From a checkpoint of a small transformer trained on Wikipedia.
Size: width 160, 2 heads of 64, 7.37M parameters.
Architecture: LayerNorm before each block, learned positions, no biases in attention or MLP, tied embeddings.
Training: a variant of Adam for these matrices, 200M tokens, 6095 steps.
MLP neurons of a small language model. Each row is named by its layer, matrix (gate and up: input weights; down: output weights) and neuron, and shows model dimensions 32-127. Each number is 128 + 24 x the weight over its row's rms, rounded and kept within 0 to 255. Numbers have three digits each. A neuron's up and down rows have the sign that makes its largest values positive.
Before each neuron's rows, "fires after" lists the tokens most often just before its 100 highest values on Wikipedia text that the model never trained on.

fires after: " m", "p", "m", "om", " sp", " comp"
L15.gate53:151097126182114075143142125121114088143108101103123118119145139123088151160122112126108114174132156128137148120133106094122093131098135141137138106110143126134122150163146115115123087145124082121132124099160143083116122130156142187114102125109129120154074173158113109120112157120064129153
L15.up53:122105143144101126114109159119134104172130111109166110147142117112095071116115104138129089142112117146078139119115111111142113159112133110149145105130130116129116139169150114072150159141094138095126106078130123096131131130132115109172095144115121165156157179177154127124134189144100143105
L15.down53:137124159113159096147109066131152137137114114121128131120111117145160110099114138158081160106117119142159151145088110144132102063113108161152149122105126171146157130120118132139141117091168136118145161145138147111113071137165092122168097103148147091125154105113133143128134137086149132164

fires after: " g", " G", " m", " S", " M", " Sp"
L13.gate160:125120091169085087124166157171140139131103126135099140140127104144091125144105152149136116130120130136102137123113183102137116121207091168149121065129136147150113112051167126111133141131151133125132109117144082096135113124114108118113140123172160156163136152117087146121131126120107143107
L13.up160:138125100143106105113115157167137149123129146105127166129124109139125110135131121102082104166132114083077121084093132085097119154176103124159092077165140152157144110139109143120114125138125122105109114171127099125119099108123084155134083115159153205137155122122117128103179135132128106086
L13.down160:140114162090156152134128139118097155096075166123147157147125107144130132111102127110116097097124086165088117125156113150129173135118138145140129119085118109153142140117105153132135124181135078101129145162122125106093101115129116128127092105121177139096139094127159127113113107124108109164

fires after: "o", "ro", "u", "ig", "ad", "we"
L14.gate392:103155150127174146087145123081091092132145103145135151167155150118113144116113109184098106101131090123113132099106144112130129158119116125127133117122133150151112122093139114095135154125130146140151123139170104160113094146141119114119133119150120112122103101113095147161117142092126156104
L14.up392:125183155141162124122157107108143160101146108137136106136126095117158110135132086168066132111130089102103116094102121113116156163152105099149160138104105156127163106150160127109103201135129092144145126115104087147101134134171121129131101124124110088114131105107114161164148112078158162078
L14.down392:089147156131071129125101157161124126101106133127136145107129127126149142124144140091160142129150144146142131161152093116150132098099116142120123098118113133170147121094081193139124113146073093149146144143140133143098112106150166152084125127151137114145150128137135121140140133144130129108

fires after: "\n"
L18.gate29:111141115141100144131111122152122140116114153152109156137109126153131177125102130133129136129101133088115150092136179096115150140140126128111101098110117131125142122154105099123110088093117054138101076146099082107134113162149150140136122118142079177142148143117128110157128168077137162139
L18.up29:119127136105130136180110123134101120152066124123113139128142126097130132175113137156121139131088122132124113131118147124122137154174116134138138132133091147131112114165105070128154151113133107153115185144138188094131151159146152120114117112116121116208110140123150133119168112135104130149
L18.down29:147147109085115198158103127149121114122124141116145116105082120140124105124158115072104132164158135141125175125127117144159107120145111185134122141133143161140093122119114123147144130156120133097143138131087159111125134086130118122152148091156144119103166172156105178125127097108120149137

fires after: "u", "as", " C", " c", "o"
L19.gate387:141162085166139132133123156120136104164119102144104162134148159114116136153109119138115136126130142159107127114127196096157137159131120116154095140129135114124121150146139109100132183126095116146140111067126087129122135135126139155082101118172134069161134129132151130175167126146112127110
L19.up387:130160128125160114125138150092140174148100133150110075153127112107110081120127092178076089128163113113128118104156115135125135108120085141147160129170102108116148100114157128129152133138153113110137151131114088112126119130126098140118088141143144128108154148116126112103150163143149106172
L19.down387:158156174116102148099099188118127121117134140092129150097111116150103146139081155158150131134105099172129141139088119091114133135121166114096082112131141174115137113122134156129137120142094151133126162145114114111099135145175128160157154095132162136156153085087107129149116129140109133105

fires after: " ", "u", " s", " t", " T"
L15.gate279:110151099140122143162153147145166097114091099117111184137132136109121093174111137119097080117113103092139122078092100116127141172174139151166138141116154182124118110115160100147103134080118130127118128151151143131118084161143131151116122137116093140176140123142150143126149134129144135092
L15.up279:110164114150073149138105149144138088101121122101104104152129138121125133102134166108146109168107142090150118110120121132117151110204163076142063150116121151117110132149097107151138143099125119099119123146125123097105118149138120164099160136066111136119131116135139138144142114163129123115
L15.down279:117149158127151147140138079144113150119164160156154098103119107130144119135116092176128142098130136181108166118152119116120108138126121155124124146110128109096097136127118146096080137134109133175103162112135134138133159125083158064101135151131097127100123126119112126160117138141123144140

fires after: " ", "on", " c", " t", " v"
L20.gate219:089157130168130139151083094152147117131107137127121127112119114087114086163108152129118116069100095121163156145179136103131158119166139121155122099117095158136139105112129138106139124145130102144143148117115090078150120149103141118128106128110103128128142117134115140135120146120138117204
L20.up219:111171148134152103164102101150134139159136136111090095111093104123104118135142097098124071150120146121151116122114158143128164083176142115145161141122127168110157127126109125150127112152147117139149105126126119077150129120089123185090104131067131148101166106160139134137105160100160091139
L20.down219:129142132130111115117093146102110133071111140143139172183159112123155119103201130139120127129135155126151123160116093112107133129089151075151157124147120151098109140099153164167126152113150141077120116085159132131145133144131147125110122164109153146096094093103091099090138138134157129141

fires after: " s", " was", " as", "s", ")", " is"
L15.gate251:136135173115110109106062119130111126082151090112085174127113159146083132103103116091115139146153132102133147121125149134132143124145091105155106118119152132129093128109178148121099129148142141068128130144107091120128161191082113105181144117171149153143112167152154128151144127159111156098
L15.up251:143096133103106091120105105145154106150163071096107107137108144137147097114116167133165114098113143148057112128100119145142092130118142138146087130110149091126126146105135128160132177103110087149110109101151143151168139103142127126130137159143176139160163135157116119131088137097108091089
L15.down251:113146127117129138191134131152081096128132154156092127120133112132124163127149150161105163146136121139161133151137158124143141069121121126149171100105135154150150113105109133122098125163134166158103150135124153099125118151156133108133141134110061094166127128165110180137107117106131111148

fires after: " bec", " was", " is", "oin", ")", " s"
L12.gate82:140139147095134115139134108139097117134148068104132143108136134140118113121133127104101129092124094129108145088110146118135117113117105138157110109090147173152098126161171067104092124115079124130130120096155100169149117141119128146155113084148122158111113146134156127138131161116111141093
L12.up82:160141140111150108128123136130120134152144058084128088136160135163141099144123139111130123139168122128110156107131101096127141120130113142143082124121137140172119141155121124152084119146140100105125094100118154175128151160171130115092141129111109124118149157172141137100124131107138139091
L12.down82:123178178108145130142094138117084108125102133144097142130078148146154132123135179173113103107168126158151136084106183116132112111161105081144108145100143129122138058140148102114098115090128117093155144143125147171119135137121135123121104172154089142118143165132136134141069089133110129116

fires after: "\n"
L16.gate91:110095165117164154146096141125125111137105165090111139144109143142110175126110111159152097148129102109109124100134142135133123133166139131151111068135188138133135142101149067090141130126073118106141118142177117087140116099112143184121089099143130150166160180134124160132124196124099130137
L16.up91:101141145088135156124108071137087060114134079087119102140108140130158144146125124140090155156137144071163141124196105175130096120145113158141086107108123113118143121148146120151129144150127122112118131130147143110169146165092139131130098102128114121172091097119163168112114135124151134125
L16.down91:104114093147099152125120157078129130139121163124124123128113143120090125135120151109141087121143171139148153099099130090125125095157112131097118173152079166120165106119120133121150134151168145148166139122124103091144141120104149156148163086122083169074141107165116143175156101173106137137

fires after: " I", " ", " t", "a", " T"
L20.gate225:148164100138129120135122128130148134181121113128115130125127136104121109147135118164115092134126116110140069134118150089087118160153151106148130129070161133143103113109122104125162132124156128122137133154137092089101143127088164124099126137107116089100124105122089160157116137108132138106
L20.up225:149174141103128121098126120150114121170138123148118094114118147123133140131147108171127118152126089085129109171148177114090114112162199120132160116070128132101107117071104115133146126159125154103136159142097138113099145126141160137106171124088124104117133111117097139162103124106163105091
L20.down225:135134131116139159184129116142136149089134153118153144143082126127149108115202152144125074126119147155095130122142147137150122120145080110120148123117170134118120119111094156115107113143133114085109112134120114135123143090110128113104125144181143102135158119128102169094131096134139109131

fires after: " c", " m", " C", " M", "om"
L16.gate196:095079141156150117119099119128119116126104123076102146150187124124127130144120151077088138155079150135124127121123149135141115120160131147099129067130157144178121109145155145106114133147114113117144129092127102077134115111127127113154139104138148133112109133170131189100154142104100156148
L16.up196:103114135142124100132082147125092127161148132102092147175140129107115104134122114099063125149123119121166126099112141152172122139119110144130123107149145095149140113143169146078137158143124118137124123135137108086095055116149117153143099145132166140131140145152177168099160139128080145134
L16.down196:148107176142095121107124119107144155117140156144192111193142084088087121124153135122136127111068086089149123096078141162122154120155128160118089125116064134103103123134122112091163140135119141154121121144160132069115129136125134167133123153154124092114109104133158167110118143127091159135

fires after: "\n", "|", ".", "="
L12.gate201:165133137125126112145109149142128127115156120171091124121155076120111128137101088127103114159146132132159091185111122140098127172126069134102130107136138122135143132145129098131086173150102068177138110149128105139157110148134137171107144123091117153134163158150104142140127185116133111147
L12.up201:119096115066136187123099143170117104123076135161116181125097147124093153166121146149132144128129079099131113114134150130127112108115096134116140093095191173113129110122126108118103127109112147152124136156152151087112088102138155130138114133121128119183151128122107146130124139122129112141
L12.down201:136112093109127117136104074095109129155136186114121113119092140138135168141150157163097151134140163132154168105132153137136121119157119149083120086111086130123117142132133142115119069133180176125123132117148137123163161123123136112147118133142155124128107108092134145169126105126116117124

fires after: " c", " m", " v", " p", " C"
L13.gate156:091081112152128123132156166153145131132148126125114145149120128124125117163124121112068134138093146146119145098084115103136113142092144097112126133161130120130109086149147120117131125133082099168132102069131142107125107100112115163122093116108132138145132190165156142154161123124084135119
L13.up156:182103097150119132145111145157086129123084136087147122097139117097118099122133128093103147149112111137150111121127112119150106098117135136156158061164146143111128119095154142102134155131098112098105077107116135101128133126134159133098131150117123152155146146129146122125141163125109133137
L13.down156:118147158123078153123081069161129095119144108129168157138100126128130126145087137141103126160133163122151113134132100100086126142112167130112131147085084135150143166120115142108105156123125141182133098171126117103133114111164117132129122109114182135144071120119160128070118115142107138122

fires after: "\n"
L20.gate275:152122134114145160094078125152114099180126122114093110137070172148111150126094141157117108132134126110120158113067173101139150128124121132103105114115153148144140133131096097101081110097093143126129159148144108107152176140143151117145140103132105148134118153160138181112118142115130131152
L20.up275:144113130105156153119115103160102120171131153111095118118111173117134118138094104183116100134145125111136162105086155123114121125101088105118149121099141139138154111135089094098080110120112107110152154145151121101154149141186143110126130087116103117103157140155118184115118130085178117155
L20.down275:147133144179120159157158106108115141127128121135113140107077125125122144094219128122112129136136162166123116143152116155132134120166116123124134092125116101141113117141104079156143112164155107125126144179119121149146118122097141141145145134117077124119140103164148117087152117158153117165

fires after: " b", "y", "i", "ron", "as", "u"
L18.gate424:112129151134171095133115153137158162185107109147111157117134120069122128106116080139105082123147118096091119116101163137160116116155102123140085137122111171106125152124181147110116165115111116170144117117144104146099117156134116122084097129112105145127105123139145163128160125181147139091
L18.up424:143106134147162132128081115124116156089152127135082115156097136134105129134121143170129121107138125086139116098149125115124142088122162151152188127120107099082100134083093111115153137120183141123152133114101096141116076114127111145122142120170152144118134117114120139124096101104125152165
L18.down424:151160123162102195141123143092172082120090109122124139136153069120126152161107114097065125109120069135153060106110106134103134113124131157142113104129103123122132144129142151126127099148117167151119128117137115169107128126134150125146136119104073085175124151139178090109111111151121080126

fires after: "e", " ", " se", "or", " e"
L4.gate160:151173129126133144073069154102178110119114155120103137106135150098116147146087120129136123107131147127112141131134149113169087110097125154089116137137121133132166149144151097143135132158102167157104119124143127118113143113111105138152069138141124116153097150148133169139107152082098114117
L4.up160:182140098103127111080075116125200130107110131113106124106150175113116121144132102122130120109136144135106140146144114125121133101092134146089113140148108124112172164154155109136133173153112146160119128142118132148120153119112119120129072177117084053172138142118137182119146171097114103110
L4.down160:157121132123132163130079126137159148110093145087094130084114131118155131145126134176152117130111101178139129107148129128151069130119109152147115144157070109135148119141127101127151109158122130145114158118120181110145136131151106113147108132186127139105117075121144116091141138123151152146

fires after: "e", " ", " e", " se", " and", " a"
L3.gate319:154116133090134105142107163116111114128175141142088119131152134108139177087104119098114132106146136131138107141129160106138094105149113093137072124137134118113139134146169091128133080161179129090178150082136114132147117105114102143169109084147124130163109163147141165132118125131083101099
L3.up319:103138091087127109121136119154152077142119109111139166114112104181163133142102104104134115131116147101140080103121131107105108133101115092119115130108117136151151127104192117167143109132128113134151134113154154128097142155142073138146130131110129081164174142143142130126194135131129136156
L3.down319:170127113120127141138104102099161119140096120154101110074183156086141151183127158142132129101134149164142135152117157081115131123087101152109155152137102128135156128148129128127147115115154150161145119099116138108136097131157113128137139162125148128087066096120158129139109124131083150168

fires after: "\n", " |", "."
L11.gate358:126102118091172143132100194171144174131093119135119154136081125159121147125111123156128136151132113105147113081123152094137137101128107090140114114076173156129140114127171079151108099137109157119139147158146115081113101102109117123113085094114075122161149137153122149117150132114140131157
L11.up358:138166112082160163138163124104119139153072108122148146147107145118141186114112133147142105106112112141181148068086165129127142158083109085153108114115138151120112100135117123139169101139095129127151133133100165144115166134154113110174119159144116130144149103131143141124130082158114110140
L11.down358:179153122103140123111125160129090077154122113183158096131181135164148113125157112090127114121133152128147115141090147126129120140119103109157124138153150131150103126145126152136094125093148160104131112120132146116122149170126095150163136110137164119135122170141049153140140113127105145120